Weights of a small GPT-style language model, trained from scratch on English Wikipedia.
Size: 12 layers, width 448, 4 heads of 64, MLP 896 tanh GELU, vocabulary 2048.
Architecture: LayerNorm before each block, learned positions, biases, tied embeddings, capped logits.
MLP neurons of a small language model. Each row is named by its layer, matrix (up: input weights) and neuron, and shows model dimensions 48-143. Each number is 128 + 24 x the weight over its row's rms, rounded and kept within 0 to 255. Numbers have three digits each.
A block is one neuron, or neurons of one layer that tend to fire together. After each block is what it responds to, as a language model described it from the Wikipedia text at the highest values.

L8.up30:158164068110150117120116118119136129151162090114124135081162106128110108136122116084117142074149128127160135101133092142112169146120123133129106115171101120121112137143138122063111129149170127130138123114117135112117100141110124144133103099130109128111144126110137116120147079097138104123
L8.up118:165166122123108161113130081126124107107113126158140119155131071098140128146114115138150131104120092101100090111073152124105102138110171099132145113113092104099079174135139139117150144164129177103082130091169159131129120124151143133124140125130161121117151122114119125124108092178143116128
L8.up704:130136117134101107147133110099161121146145122127121122111089102123098089107097091084150147113127147156152135089139113114128175145145174125101123125144136141125117107153142145082103100119134152149121164145167162118109077157142113146134112143115113153123135089113148125131071130132142166146
L8.up734:132114136110095136107156113128115151117099135160200159130153099084095118095128107120137101100109142141090151117153120145125151129186130109098109143137099156107113066155123102112170131124130144162131126128113123145123132148142126146156071134130156076128157112123122141162156144134132096109
Closing == or === marks that end Wikipedia section headings, above all "History". Weaker on spaces and pieces inside multiword names (Seattle St|orm, Møre og), and on row-ending table pipes.

L9.up653:161099154161124149160113114107151066119130110139118113128137134117184138113114147125117084103157149124135120110071111138152144140121116136125114139097121144139141123109119122102131118099148156156109122077123121120102106131096112141119120056114129108125129143143148176145165116144168111113
The word "in", mostly the preposition before places, dates or groups (in the state, in 1954, In 1935), sometimes as a word-initial prefix (inventor, integrating).

L2.up1:132160116139078143157073136137133131112100127137143118149138149109116078123174109155119104111122144113125120150093135132081112131151130144119138134111126086145146145076144129153168142130120142146168115143147167117087151132111109106149085069149098149150162080108103150104168127147096141128
L2.up51:139144133167113122121113087083076147142130146135159161101134166146150114143160137153114107095096127147121095146117128183128119133157134104105109139123117118160157136105156099114132128131139120102127092150119117096185120134078096147174130109116143065132137113132135144119208120168137185126
L2.up69:170127094134072107126139134128119122156103116119128126132137088109137080138183136169127108083146103084089110107119120145138102142112107102118112169118155107141106128100127087098118128161162117151068129126135117110143117138148095115172158086137116122103126092151128116106153110153133135131
L2.up105:103144139190094107161125157107133115121150146112150129175127085127103115163124107137125170143119080096152113153099101105091134137144112139157087150086135170163133142152124128118128087147148138146035124122123093151147078102097110138143109119150133136136130130126149143112169146146131129130
L2.up116:125127136144115123124082132097123116144105119128145099151141097130116126116154135109146158123151115111125148161068130160117093135121137143116127157133128130177111150158205185141170106093130128148145052119099117127177083136139132126145128098139150087156134126117105183132137135144140108143
L2.up196:136101105147129140102122136132118113126103179116099077089169137127147114154112155182124096104121130110099088112114128121144105143157129151123082123155133154131111148154156133138133166103109128107086087120121103125132150114155167141167093102147142089145157114121098102110162129147151126122
L2.up227:149083097125092106175099167146123110087126158141169149177133105185124136084119094158119128130127122121103123138133108108136117120092120121115136151077164099158145146104103099120126125104112139129095147102142109149173142113109148151131139155110167126155127134127094142144136128102120132122
L2.up235:100143099162092088166110103113114144114152091106163132142122141106113128150144109111155130133100134175146132145157090156072113141126136128128076161086136187132139132114098148137137173135116118151159079124102095131133123128072115157165124123102141096145121096133121119090175130123122114185
L2.up262:151144131162107117141142119107175094157105150113094139134177126122131109170170106152110144126113102162105108142132131097118141134137110115128162113110130136109149133127132135102117180122150140125175136131079101141151086124128081125135152077130089137078177137158116138100170107157123142119
L2.up443:131104093140140124161121123134134095095141114110157154158110131130124128092146138159110109071118135122144113121126103156155113146109133158135113134072153143138142128104130118120160167121107149132081113092140164126103143144099142105127129135146137179157136130117120113129164128107136107111
L2.up619:096105098151136136119122141107134152133146104148110077118159170115140127126152093120144071103160121169149161158093176140139137134125133100142142133170108103112128157095129101088112089144141097139110123083149102145142145122112155095134159108121130127089126131123110150116113094107126088116
L2.up634:146109129109138181134141124146152100141130128124170087148107102134117095146133087058130104113099094143140105181129135098118109144136152141093154131104112118092104121149120099132119104063108161078141147121132107100132136096123128127178112096122133126101119100109116129126146090180146124116
L2.up656:130142150164113114132123120096115144142147134123124082124175132175156122078114127093135159125121057109107155098178116056095115141105102131112158154126115157130168122143104104147138114187127145160105141130104112114104121149132169149180101142139099152134139141157156123100110108168124105092
L2.up724:126107157154094118182156096071114129107097146135134103134171176128093094114125097099128110123126109140142102117117147155128129133157164120116125137073144157184130149099109136164140176197153141133145145152110105079172128145115146128139085140133120117148107149166114142138161130109125105111
L2.up806:150124152131114153102102089140131151120109132117099092128119130115150107079153113101110074094107082141123111138150152087149142157124077147108124137131165107176110140118143084129151127123096146144127130150122142117159136147103074112116153149138125110094096099159129127175129085125122125095
L2.up879:108139159149120105131103141118110148127092095133119150149134172117142123128160099135135157136079089117168117172159132126111124150135115146118121119093126101139085109118166133128111133157168135113136169118076075062155108117130123105152094145127095131112189124135136177147176106139156127149
Mainly the word or word piece "at": locative prepositions like "held at the", "four years at Vermont", "died at the age", and "at" inside attended, attempts; less often "in" and "from".

L8.up344:169147110157098085172083101120125143135124097133111101151162107102152148120135100125122145147104176157109167125089106176135156164132132084137128126160101130082126125171102109106105082118116112125087106125121089098113130094090149098142119142154094129129137118161135134126092098187164108074
L8.up602:176138127113137097152136129097146145078145118203115102124109103131140084158123130123117130114130133155127133117157133135127135148124119131120090158133121215174171155080091088098099130106110121169120121091110111100102145111056125159130089105107116115116109123153136121136159086145104079109
L8.up668:149153143163130150123122128112125117105128132166119135128118111123141090136080112099102157142149108155147146122125109129128081142141157111136093131131106147152123121146142126097120082125137133135132196132138110119104144119121140140138113061119087118169136143124140134117120123130130074127
L8.up791:142132121123136131122129118093111150128141115088150117137108122151136103076117124135105094046139120155103160173110148125120140145088107131147126143133110070141123062110108099128123114118105105147102114121097119122108131118099083181090129111148124149124158130115229101107174081187095097131
The preposition "at" (sometimes "to" or "on") after a job, study or action phrase, as in "professor of physiology at" or "debut there at"; weaker on mid-name word pieces like Soque-l, Darry-l.

L8.up329:146121108122084119164154126124128138113148117146155134114157157100119113096132110152126172123106111124127114144141154148147161118102136113100114126086121116133106091113153112116122139144123097131096128107115126113094092103129114141155156137136135144159139100120114115181121127139102115116
L8.up598:164129139117125102191111106128120141135099133108126150113102112123119087101111160148106134121149154154145109129159150138167188134074121120118139123135112118136124066121126146114127138155104124083117129126106112114113125135104135154162106122137106144115097099158135102163111117158120115156
L8.up706:147147092137110098133098140134144181156118145129098140118130130108110086131109175185127144141149157135084139144143160121155129137097126174089111141086108091133119114135140112130116127130123133107116112135147126133164094104118117164108115123129125167107131091144128145122177102113076127131
L8.up746:135094129145090144143142155109164138155183133104171151142104105136118105166135123113084132100119132154107147109083123174140164140120147136163122136165144081143131087115112117144144095124138142101142162132152161111150126126136153129124132154105140150081130139165119144156131132110136128129
Commas and closing parentheses that end a phrase or parenthetical in lists, tables and prose, e.g. "(1983)", "unique,", "(footballer)"; also the word piece "pt" in words like kept, September.

L9.up811:171156126137109149114116116034125141118144097104163120162115113108110116122111122130136145084119113161105135136116114153108183139135145125143062141123138143137124121131161113093121093130144105118182120143132146071091126139105137137103103117114159122131163124083120121108163135136119151101
Periods (sometimes ? or :) ending sentences in Wikipedia prose, often before a new sentence or paragraph, e.g. "two daughters." "no program."

L2.up86:111064131111157118127164116147180160121168147121114109128110154120128095090129105107151132098133068107090147138126126133125119142134119123120134126112133135091134074121129104160123098103124156152155101134143133074117110127122169113141121172124167120099147150132135172105135093151047142099
L2.up90:111110082111158126166166141127112169131149159123135125129147136137156101102118114099124110100138137148124161106110170118128099127105156123084113129122170157109128145091134139116129092117126152121120093114146110057097108099156097156132132145130087089140140123133149145154106097135124107135
L2.up93:110098111088160105146120109118110190128128135143132162139170137121164134093136150093121141074137132150143168132178120130131113147148066147140107178135115106120111140102173117160165119145124134110122173117140158138137131108123139117110149162150147119117119089179119118110102116134116124120
L2.up99:165116078130123083151072139137142141134119146133091097109150120115128098120134146183136133084141146124083135148119103126128122137142098115134170169109118165129126097105088144146105116133079130134118132128107110179152148087097150168139110107153090116144177138107127139121137134155151107142
L2.up326:151124115174148110095130088156158140145115110122113088143157097146140116148149121111147143119125088115119139158121141104130106157130116121065107151165144156118124113128147129092153111123143123128113111122092154112106166118113096138166172100133132093125126134147122166082157099138109110142
L2.up360:189146133142097143121171119151135139107128100145047080144111165063105115101148102085127139095149108094121104132118140131104147156146133118088116152147157154132150123091177122152142146065058123115144124127113122119118139120150056115140171089125156114116129130163115133150111154139109151079
L2.up379:149134144156148132126117154154128125161132110128118133111153126140091101109131119118129122096139139086094124114184153103148127135111111086096178118198137117143150113119159123103126080118052145094112175156138149171118070137118136114178159136124121134099125127135112130156084137132102143150
L2.up447:154166069135118139127136119161108150130104160143124105157117132097120104119154105116097121141100123122156120134129148111163131126133137173099128142130154155094102111093110128131132087092120183115103168135170133053094158139154125129190144112132101128104143112082136159102144100182073114123
L2.up511:131128073144165101145143167120109111123138145112140101107118161108140127124120146141128117115145119133089109156145194130151085141153142110120129144085147095104183095090087152134153095090139138145138100166139162171191147126127155144111123107127125121156150116123135154125142109172121152129
L2.up521:195096105134127140135117124140115178135126123117112089120105114124086115078125098138116144087173134146117115152103138129136089155095112107136110117151147130118179099142123119145098142108070137129103066142116147104078141111119108121158140143126086122113119116164141115111159161178114134114
L2.up622:091116146158121153124175128104102124130151156102134092149077148110126116124164112151138127122174145135093127148124161153144106157108124065132126122115118079147109148125174175132112102135118124120109081160140152146145107117155129165110141141095067155135115100124086076116127126131140148133
L2.up642:155162133107113105148086113127128125147127112128116142159147126089131095107160122155130101084137136089083155138093123116105130145085105079132145129101120098122162139112194143096119130129097144146110149105129110136129113131146067122171117108119115148075087122126122122128117104144123102145
L2.up759:127078153168119131120123166139138110131113111130099104127135132183106139101128096177114151129139135127089137127086095127099134129108142072138090107128151134105137096204167135123134087094149154099124107152108116102131147114094172159125156149136158119095157150143131142121121122147095120120
L2.up818:145119118169149152146153129151130097162165138111131141114117104158149127113129107166101108143150125132070171097138112101146082132152133133098110147120134089136083122110110143094142127089150133130101116122119162162101092140164113191181096133113122111166141113100121120124148109130087152105
L2.up834:163151115112126115128116155183152168107149141124113069132128135091135080122142136131153121103119135120121145168153140132122148142134120108114125134131123134117151122118164144150104074085088120108120108167093104124099100091125116124138104133140084072132112127124156126101130103170156125138
L2.up856:089122124160119136086105155092115166149115115119125108094139148161093103142145106095134138117199140130136139160134157106104127128104145105119133122139110151112089094125126131147106126147135150146150150138086088102133162125143082157161121133157111117123135130159129156109138113128121138095
Prepositions (mostly of, also in, for, by, around) and colons linking a head noun to its complement, e.g. region of, southwest of, District:.

L8.up37:163094109156102141171126138137113103143101151141103161094113116122150088093125081144127125128094103122132112128132157113124125159128116132112122147127179140146145130115122108136155154144112093171122101115123111108155117122110096134167138166061108121107177110128153136174104141150103143127
L8.up455:121128102134125134193121130104159145111147090108144082133107140127118134119165133168170146146100114143076116167147131128160137168092122133137109124153121184109159153134144140160147124083087155150118123121113139125152123113107134138118141100111131148147133105143153100156126163154092092111
L8.up680:130143125088119097130098153154072166124128162167151117114154086096141083146103120157155152136101116116134147172112121125143132130130118122155118156167174073122184184138129128141114102143077098118131140158108161138161107107134114121099137172092116147129135146135168174142118139155160108128
L8.up769:133120108146113148152092098130146132112118086131160173114132160113144099097156119163086112081168145118132120097173138138188143157132114160083146109120142119133096172145128126129173131156113126116135110112104100118130118092141089151119118169095153139151141053075133086159147103167123144107
Word-internal pieces right after a one- or two-letter opening fragment, especially "re" after F/P (Freiburg, Preceded, freak), also "oc" in focus, "ut" in Deutsche.

L9.up760:131121131087148146108176095126114126107163146121125130081108136099154085166131103107144125079141152129117115132155183158126110135125111131128121143103141131126108084167196150080139084114157132106151137094148094126109081085103136128127125152154153151140123141158145136157163135152114133116
Separators, punctuation and linking words (table pipes, with, and, about, word starts) right after a number or measurement, e.g. 1,635 |, 594.8 mm with.

L8.up472:152147116147134096104091130093138129101153099099192124116159137120126140144103115116138155099150108128129117149107129174126111128142107114090131064157152089120128110148115129153110126167141190096150127137182143122121081139146112120155151115119131111158168128149130199138110141194143139130
L8.up613:105142158135109137122126115130115100097133115145134139129126096135155133131154118137117122103145148147156140148124142144113173154113053128147107165185126152137102100111139110148146126059144103134106137118108148083120140104123161130124128095128156135138119123148127154182102154143189112106
L8.up732:113131105199109137127128131097142142091162094128146142152152120086127141102127139158128108147124133133135154150137107154129095126112119115100146098101099160134145152161146111091131094104117131091159129135106135102112078107166149098192109093136146132127165092144132111128172146113170119112
L8.up795:158109155147124124128117141116107125076118106126118126124140140140151122142115106157111114134125174084115124110114087168133110136088086160126101143170109122135105132125132104137122134166180117166129151084155136129107166078135160162134095152107140124109162101091139150103127151110194120112
Prepositions like in, on, as of that open a time phrase (a year or date), usually after a past-tense verb: was completed in 2017, On 23 April, As of 2019.

L2.up137:137152144101134152075103110176158101133134153125084098071112171111128128107103099144129138105164124133125138111125166135134112138098085117074125135150144120104132082152191112111147088074091126116137111147142144103116109124172085134125118078156128149064108150136154110148141156111110097103
L2.up177:157142140116121137105122179180133121127099107121122168150160157094099078115109095145148136108127102126119179108119143127164127152152098140125088121151159153134154103077135127104169105070099143113110133150133159080073088150151158117125124095121147145139122133105121094125118088111092101126
L2.up338:123127076104133134092128169132146128155138111139143123117129132098146115152146101123099160109135145138156171117097153126159129171157115125100143166112145160159132108112103127132159092129079165141123131105116107102120110095150105078145110123129088127122147134111135115172113127143154136116
L2.up469:122143151107106123107134105123113119124089182124110170125155149091110094106133114131133105125120157149144126101162108104165106130122115111104070144168164097170119093124119143073186148137126142180118140140086142161146135120130147142192105090164131134109122092158133126140160148120133115132
L2.up478:125134150153102134083111116137212087155118143128157089078169109127099118106117098146131102130115129127145146133123133088137130133150156115125122121073131143083063113156150124143172086141152151120149157141145116125127117125150146094117140133121136097148181103120130160149130135122121107136
L2.up497:084124123123137153123097136138133121124110099125134126114128098111094127120180119120156125138124101110127137140119136092100113255128109103122141185092144101091102122133140126166121102135163118115157114138124144113125123131109112115141124119112118119103154087133167134143180094120152135118
L2.up524:139148142139117149115072098157175108101118123139137133117120142098130109136147085128133126089094125125130145132109155176127123148105126150109094173134129140141139117148134158124197084133127144120158073122114123152118102126090099131119094098142127124162143112118120143101121105129131101119
L2.up526:140129144109146108081137121136145099175100181123110112126147116116121103119124130092153111118062134103150118153139180111171110119153082133093091161147131095127128098131171136166167111112106138084147142104137175110159114118116103107162147097150126112154119142151128147101144127135162150134
L2.up559:125103129120152094125135114155107143127107118119131073094127121148148114101142123142134114098121134081133129100136125169120149142085129112129110112070106116174151107122119130107150128131141141110125128159149127081139117136160130106168092116140120161120106136144113114134135123141087132077
L2.up577:095135115111078129101088143175138095124122133151166155144113114138133096061136054137112115125106091113148122128132172100130096149105111150114136145097135140152107074140149089112145101148111127161125095141153098132143089111159115149168157108107124125109134140148154116101139114167122124089
L2.up585:104121138129150154085121136136160125155121150138147123110128094116104118108155082114126101118149142135124126162141153148112165150176147140101136148136139135101116101184137121100123094094121131104102117147129134097124134140116135113133149102127115109110116132132136156155138125128087181128
L2.up608:120103147063124163120101105164147139123140117117115112110170190132114116137143096142152164101100086128121123155094159153179180162130138156088117132121145137128129139144187104112166124099122129075152135094142144122130130124160102076086147094133151144098127148129105114120130110085120165136
L2.up674:095060121163078090146106129125146161139153066124180159147116127112147123120097083138138140127072107140117136106154153109149155139139147112089165090103157137161098135139127063155159154160127131117161146153155153113132063133164098132131212135128111123113120092128142085129153135137131136109
L2.up692:138156109096155117150085127192133140138123110103129070152123133126132122062141115111137145106126113149141134119160122104151116143115140144123100130095114134106140118096180161084123098111094144170116163113096135093138113126119154158147104116133140091177143114115117133164124121145091103113
L2.up783:128173115105120147122140161151156119115131155154171125103184138173156111126165127151139101116152112122161140146122149128159107171123110109105105159192161181105089126157119095112158097129099126129133135128139149132105124100148122121137127101113123125128111081164151101135132118133146140127
L2.up822:124076124111131110122095088123130128120123116122105146157122120096099108096132100132133133089109087129152140136132158136119152172105111169138076156161146124133113089114146111119177140106100132114119125126127111102111114129158089108143115132133140141105111126200124121160087094107142111102
Closing parentheses after unit-converted numbers in tables and infoboxes, like (47.8) or /sq mi); also "age" tokens and === headers.

L2.up16:161149139153090142100133104125149115166117111097133135137098116081131074142155135123149144119085119101097151105104113095155118132099111112139098144139131100112139149139143134115129118110065154148126116126125104143132125160122091159136105078123107111102146118128112166128125116139087133094
L2.up26:154130105105124133088165136146138127158132114130113147144144121112111115148124109120146152122151125128124142128114121117147118134096123139124150121181146107114100130143157121128170150147134140172140114152108112147119129087074144134142161098113080146101126080172136145133132150102151124123
L2.up76:136155143147145138144103120124138108112119117123112122153120145149120100127123122145125161081117124081096131069072143153155129147133132128121111106102106143156135139111130148120131141130142134155134093116111130128138103107105114151176093099115121101159131114108118108100178127118149050140
L2.up212:136146125123069149130131132159141097076128148115112087145150145129096127133127107150158108103117111090139142116107132151155129149143099118123137132108157082146118145126137126115133126116107139133132121076127123124131123105098111155126086093132185131140159099075121126170173094137097147141
L2.up362:158155137118097158106123140125152105157089152135081116106147106137134104154139103128132126134134174090125213095105142141096117105135153134139116148160151154134082092105115129146124100132141127151166099137127146157129132125104109098137100125098094131084150149140129131116109140122079123095
L2.up400:153156099120113134095141141100156120129124140146103101111134094150128120141184167149125109126053139114139155121145135134125139138155112086175130160137161165134106127122122126091171105126108139092126131078133118147070129121121155138145149132108088127138133165118102171078096073135127076138
L2.up460:159128100119114150159131152118136090111091100128131133159120114109120110125101089108098149108156104115066120112081117140158145132120153122141152121143140125132112160117152128115146154118120152120098065106140120144089140108134125145128097111119169111159155091122127135147163105115170082111
L2.up484:130166092115103134144088168113141121128121118126113132145113121102127087112149110163121138118129109142102143122119166101150080143145091086108156148146181113139150148114141117105154108113111128157129107136112119145117114134174072132130135085153160137141173124090105132132106134110162102139
L2.up502:110129082140133158105108103107122119157086150135122134101161145140126124175147071143157108116148115149160116116155146127165126153139091165095136160104153110166109124121135138074116144166129142146111131096141151120185141122103131126205143114105112083152159106103129097121164101139124119138
L2.up539:118133105123130121157120143142149127133143127123115150111141120145113144096152089134131120085126109118124162137113112133194132143142123128131151147126092133129135129141143119136122146159122124123146145171110090114121109099173168171123089128139129121157120106094122144130153155133106122100
L2.up560:137146096147110134165143150173186150183111156121160121120097105146116145089156116160123154110128091116092104162090112107115113137151144131119151131121153178154095150139107102148122131168114143116107131142161139157096122115070124144133142146106154091144098107103089112128157133128116128151
L2.up602:161164123128082116157107132172155143111133129138105181120171106097141113152144125150118144122140098123061136138139118109156134144151153039112125151107142125141107155099120101119147167165134120141122139105125120136130156107182113135135121104126145133119136145133129144112155120133121143172
L2.up653:153147124152093109131118141113148076181134129114133129124116137126136131140133112178137128121172131103107140082106151114126092149187114127175106180048151145159098126103106116127132130152048144120095137132142123163072108155142123095100139123109086134107153145112101149129130164131114183109
L2.up677:177125099169119098133181126100156092162108136136128152094141124140128128117132132104094139102113100131161143129124119120151127118139109091113166152173183118129161119131114107114101149145110151198091122119120147163091118096160155137160113161099151051102148123143114128091130096177118122144
L2.up687:167103149140114124150108172127084090112149164099161117151161113124155127171147128138136125113091100107181135137145158156118080125117124101139120134138145081143115100177124157123142138148137145143125139112100115121147125105138097157119135134151124081132154103151117136070163114140133101110
L2.up789:093084158099076130126119141121121096120100143099141176150177161150127123128176116095154142110112108085128155140146141117122122147138137145093121154080158102086140118134137103124156114149146134169126122100148123115121115130112157126156149119145110101145172087086115139103165129138130162151
Word-piece "re" split out inside a word (F-re-edom, Sco-re, the-re, sp-re-ads, P-re-vious), plus other mid-word fragments like pre, con, vision in tables or headings.

L9.up355:136125131146160123127138132129123113104152103115141119160150148158129129127146100132126184108140103131125132134081127132120136133089121147114099102108094144143166109164190113095094078086107140166078078156139111148093121110143142161129173170128102122106105129113139111106088121131122154118
Prepositions, chiefly "to", plus "of" and "from", linking a preceding verb, noun or adjective to a following phrase: "convert them to", "removed from".

L8.up124:145093112123110096150095109088152146163121098104134102122115086180187106091133180139182146093119097110126131098124112186152165139136124111140102115110085158137086110151111145134102117139125140153135131078082139125103126125138093141150138147128158113098110108141113147100106105107149161128
L8.up296:128104110122098093143116169105129140111143091106118152144128176093144140104167125175148126111139141187123210138126126164154103136111123143077110141120137123142145124101134106123096104153074177146132093126107131098117074132126117136182082135104129183157142141120136158133145075109105145105
L8.up347:097144073137147157104142113099117120152154108099123127125147107142148093099121121126141128067120126126122147153170136137138100127129134155142128141102079141077123082140124108149129095176127118137114115085089153099149144120083138128137106147130091081127119119088121134140124113144120152148
L8.up695:095161135168150147087108123091125149116120060091139098115183140117118079103148150159147121078115109121143114160124133175147113152119116130100113119114106105112123135122126121138145115143130144103138155088127130097098119128156151120168138174163146124152132135159129118168156114156102106126
Apostrophes glued between letters with no spaces, mostly possessive 's after names or nouns, also contractions and elisions: Seedman's, Shoot 'em, lov'd, O'Brien, What's.

L9.up580:100132110131066162142070102167127104136157099141151124133114113114123131111138139128141122104135111090080121110145155126150163150119122146133123131135132166191122091119130149116124121116157166124132085102103106112151120107123111173125099104128099089093159123166152158074134118129141125110
Opening fragments of multi-token words, mostly after an article or table bar, especially pre and re (premier, precipitation, presented), plus 1 in 1st.

L2.up54:116179142116118116143113148186102141166101061129158148125128145142111095125154116111141135132109100160126155118138123131150134133154155100134112100091120117094152100122134111100146132133159160177144110145138121083131150108096133086117124156140102121083155123142154107083138126165126147101
L2.up73:150183112148128149143081128131119104115149097120115102160117149162129141122129146127143133156171181128089181139106100151088105141108094083146101152157137146131127147112148139108110107087062133130122146096144119121146143120120137129159064116101102076090144149135111122145164098129108102082
L2.up114:141174121127142122093095129129102115133126092130132155114129142131117128125099117130122155109141180159109123121153125174151149135112123097114102125151161135179154101130156142137118147138145143143150102167114141080154132112120155146141079074139094113100124096118130114103139142127133164110
L2.up142:104165150182170144096145112114121156170127134117133144119113127114133114158132120119134101136083164167120127130104116141106172135138150131138129141141111138167098135163123116118122165165149140110105096130110111112108096124136098150129114141134115112116152126155126117131127094114122131112
L2.up166:149149106159123130102091116128106146152137167145129110147144116138123104128129147110118093096188143124124127115112136129109163161152091141148108148139137162125147151135132188110085151127105136153117128104146135175101129105131124138125100061134105085116153143128144119145166146171108097152
L2.up199:115135107171132100131088133136115161165114114116143076132138137128112129174154156126125153038171140193115122117110142119104165146129162073135119123107113142096140113147133143125142134125123158122094130140096098125143183124070121129166146143152107116126123147139115121147127119165092098134
L2.up258:114142123164140131159130141108115112131117090099139126111134164109079131136123137106131180104120133145118150135102123150110145188114130093126120139121120117118124103129117101165110127150107099153139087148142120113103134113109115173118119150112098119105176114125184118134103158175081120120
L2.up430:088120152110117127108134137082110141174139135115122161125112110102129080137111116140145122106127125175162154145072136122110138146108125127138109154130122117163076148192140086087162129175145136115098144094102114077023150105149148128136148127137166145105165160141121128138106124112119108131
L2.up433:125146151130156123131117124145126145099112093141194132133135101102126120125115096148145146124151109136154119149126116120130151145090126117153109146161124134160135102203191137122157084144129116103115111093119150107123148114103178151170155105114123101116143087124138158172092129128150168139
L2.up437:159140125124133125134108162107087114152137111141131115110155150119139131139141118125126116135112127141107122150162123103153151143184134129133131149062150128105141134119124149157118178178144156141112134108112113154120168110132119119106127130112137073123136123126133060133083150123121160101
L2.up567:134137102097170123183103147158162074153142112123118132125139156123142120114122121132120094100123172137083150109101136153152090147131139146136133161125125057114137098105144147097157104097137151138153147137156134098157148103104137137130143110136116142104145120135141126153153127166114112097
L2.up603:125137157137128124134071145120119107169143091113160145128107105118108095183123141127130153154136174182133150110141094136076146120114146105149117146104102116118113118134160101148131151133179129165102151140162155087091138134094127108156143123062130105057169131142101167156121147113134131094
L2.up629:094109111095149106104149122137129187148111129159121131099113115140096098093128123131128149136151097195140157151071153134108121160116136107125119154096113146110114122123133090105124103114129130170167122145125107085096147124106133125103117124112125127128140126085118121142165131160127112121
L2.up707:150157128126131096106119132071131149137138134134143156158140108095137093139152115149142141071095134131110155137140131114124129137138122118110141123154105120140128118143119101135101109141132126103169123138108144124137104106132102142133098118154143090116136090138145169154151074144113101133
L2.up777:089122129150160135144139119121114131156116087084112127106111136092113112097139135070142151080106131160112126125103130154100155153103187115156121139105143113129106094146118090145124152128108117092119147121154115089114140184150073121121129151131080116117160128136139125153096133135047105140
L2.up872:104139134133146104119110130115113171133159103131163169163111137105109116141115121138141119102111126195139122148122150116131146151164150119142150157133130128087123119166118124115124123207148129109136128153164130119080163123123095105114144113111104137088129128133125076126128134159122118127
Periods, semicolons and closing ")." that end a clause or sentence in prose, often after a plural noun, e.g. committees. / movement.

L2.up57:155134133159144143134105123105152115134161146116110138117141144162127121169137121145120148140115116146130183089111117112117117146123113110090077179102142167141082168161129104126120157178091174171118113073103117106113102137103131131110107132083111116075119146153133195115103123112097126119
L2.up157:163129122088090063119106110140205133125096131135149121098198126146124082113163101129113163109126135126073116106117112103097148135125142146148134129094164162110137136099112156149079130158133140157137133113089116129165111134116134067162150120138132111092133115137133132099164086162125127169
L2.up232:168124100117127087134119130150135147157095123104185104108143112163119119164104131151119115096071137111114126087134149135150159142094146100116134121105120124092145110147142072145101117145083171114111129136112102098132094140113106145135163164131098086114134116152106115145151158138111099138
L2.up301:126134085125135137143090131118146152155143071110110086094177086153135131159149127135112120110167145096102151130137171120110162128111135086152118146155122152151143127121158127136130164134109134134125128131112071158144137141160131162173169118142061054138157118110131122138117126152100101086
L2.up333:112115110143126124109082112104151153178133108122235066132153113122125107140145139128151097095149163140104124166100131093140131150136134116097146133114126127135078121135099139118103097129113145156093141095084139116108120128163110134180145112104111088085124107162132121118154101172124150152
L2.up473:089065081117143113165092162107129156120132122129115166107156139119105134145113159129113145119181159171156156146075127125132146161112121094114153142126124084123125112154113109121146132141102139099147119120105145147137112108151101162134165171166092136101126106149135137136128148116142114110
L2.up566:138158108109126105179103163153121168139116113124097144130169139140138130148143116109138130138144143136123152108149116089156109149113109101144125103137140110095140156126158136068113107158118115109140158105166107133157134103128126143206125154122123047142127125140129140151114116159120146116
L2.up682:142172129168114110103105152104211122107068120128143123148164141141134121153132140166127139123144160149082102145124133107126149129088141071125126107115121170129127178127156159135081184161102147100163138134111128146132114116151116123135164127107147110133133135144131134110150080164146084129
L2.up694:122146073110152155105125137153141149129146094108131091137168125098107115094125117138143117128133131143108149119108134149193140147130143127152129127093127130128117130118129153092154149124129140123117107142138106094131134159145121113143163101108096118147149094114107114159162137125112134103
L2.up741:161048100132112131128137139116132141164144169106159109119144115149103119055127119134127109104149121101129155153124160131110171160152136142139134129121102138117131164118160089132115166135084133116108120125107068147132127086113164123115137186159106145119091146142154118150076134102122093138
L2.up765:142195109153141110118146140111112152135117126129158121111132098120118085149146145114139131114139155111082142120106124112133154143109128094091144125120135123131110126130135092121098175135130152111136109096165111099133127146124094142144110122097058105151134108129109127131177149139123149103
L2.up814:144142061164123134121121145096153103174142118129156120091191105183131144103156134130114099090107083074124127131101148146114184164125164111104145133109113147105087145129126166148118117149090137116147162091105142110134141112111114141133168142124169121133138149155089132107115104119105134144
L2.up832:134154122135170102140126130107166134145063135113130133126142126146145117143171168147114139105174118129129117107122102152131112140139121139086142103086146097066133165129129113114118083134097137111080164162130152110120144098105154114154092148126168103140139160128151093113103104111127131143
L2.up855:125122101135141110110121157128152141122139104127167142128122154156066136188155168136130122154132116111121117115115130084105164151115157143138132107129130105111124189127144153095152162162134129117103137160142108127106132121128109086147123164108111144126152128155086114135145127144139100117
L2.up862:111085094122125131170127113169092108134174119156140116166102143115154128118120148115130139137111169165176166131110136142118156131140099103126072130103133162106099121111150126119109144151091138105137129115150081120084132134105142151162125136140087136125149144124147129136111133162122078162
L2.up870:142121091140129138122058175141169115156136134131157087102107137119115070082142131107141128121122160126118113150113163145143172156141143090131158132128163142141106130175116107162132142097110148105130121169143161117144078123109106127099148104116091147089102111117107138158108149145109130087
Token right after a multi-piece proper or scientific name ends: apostrophe-s (Walker's), commas, parentheses, or "is" (Prodoxus coloradensis is).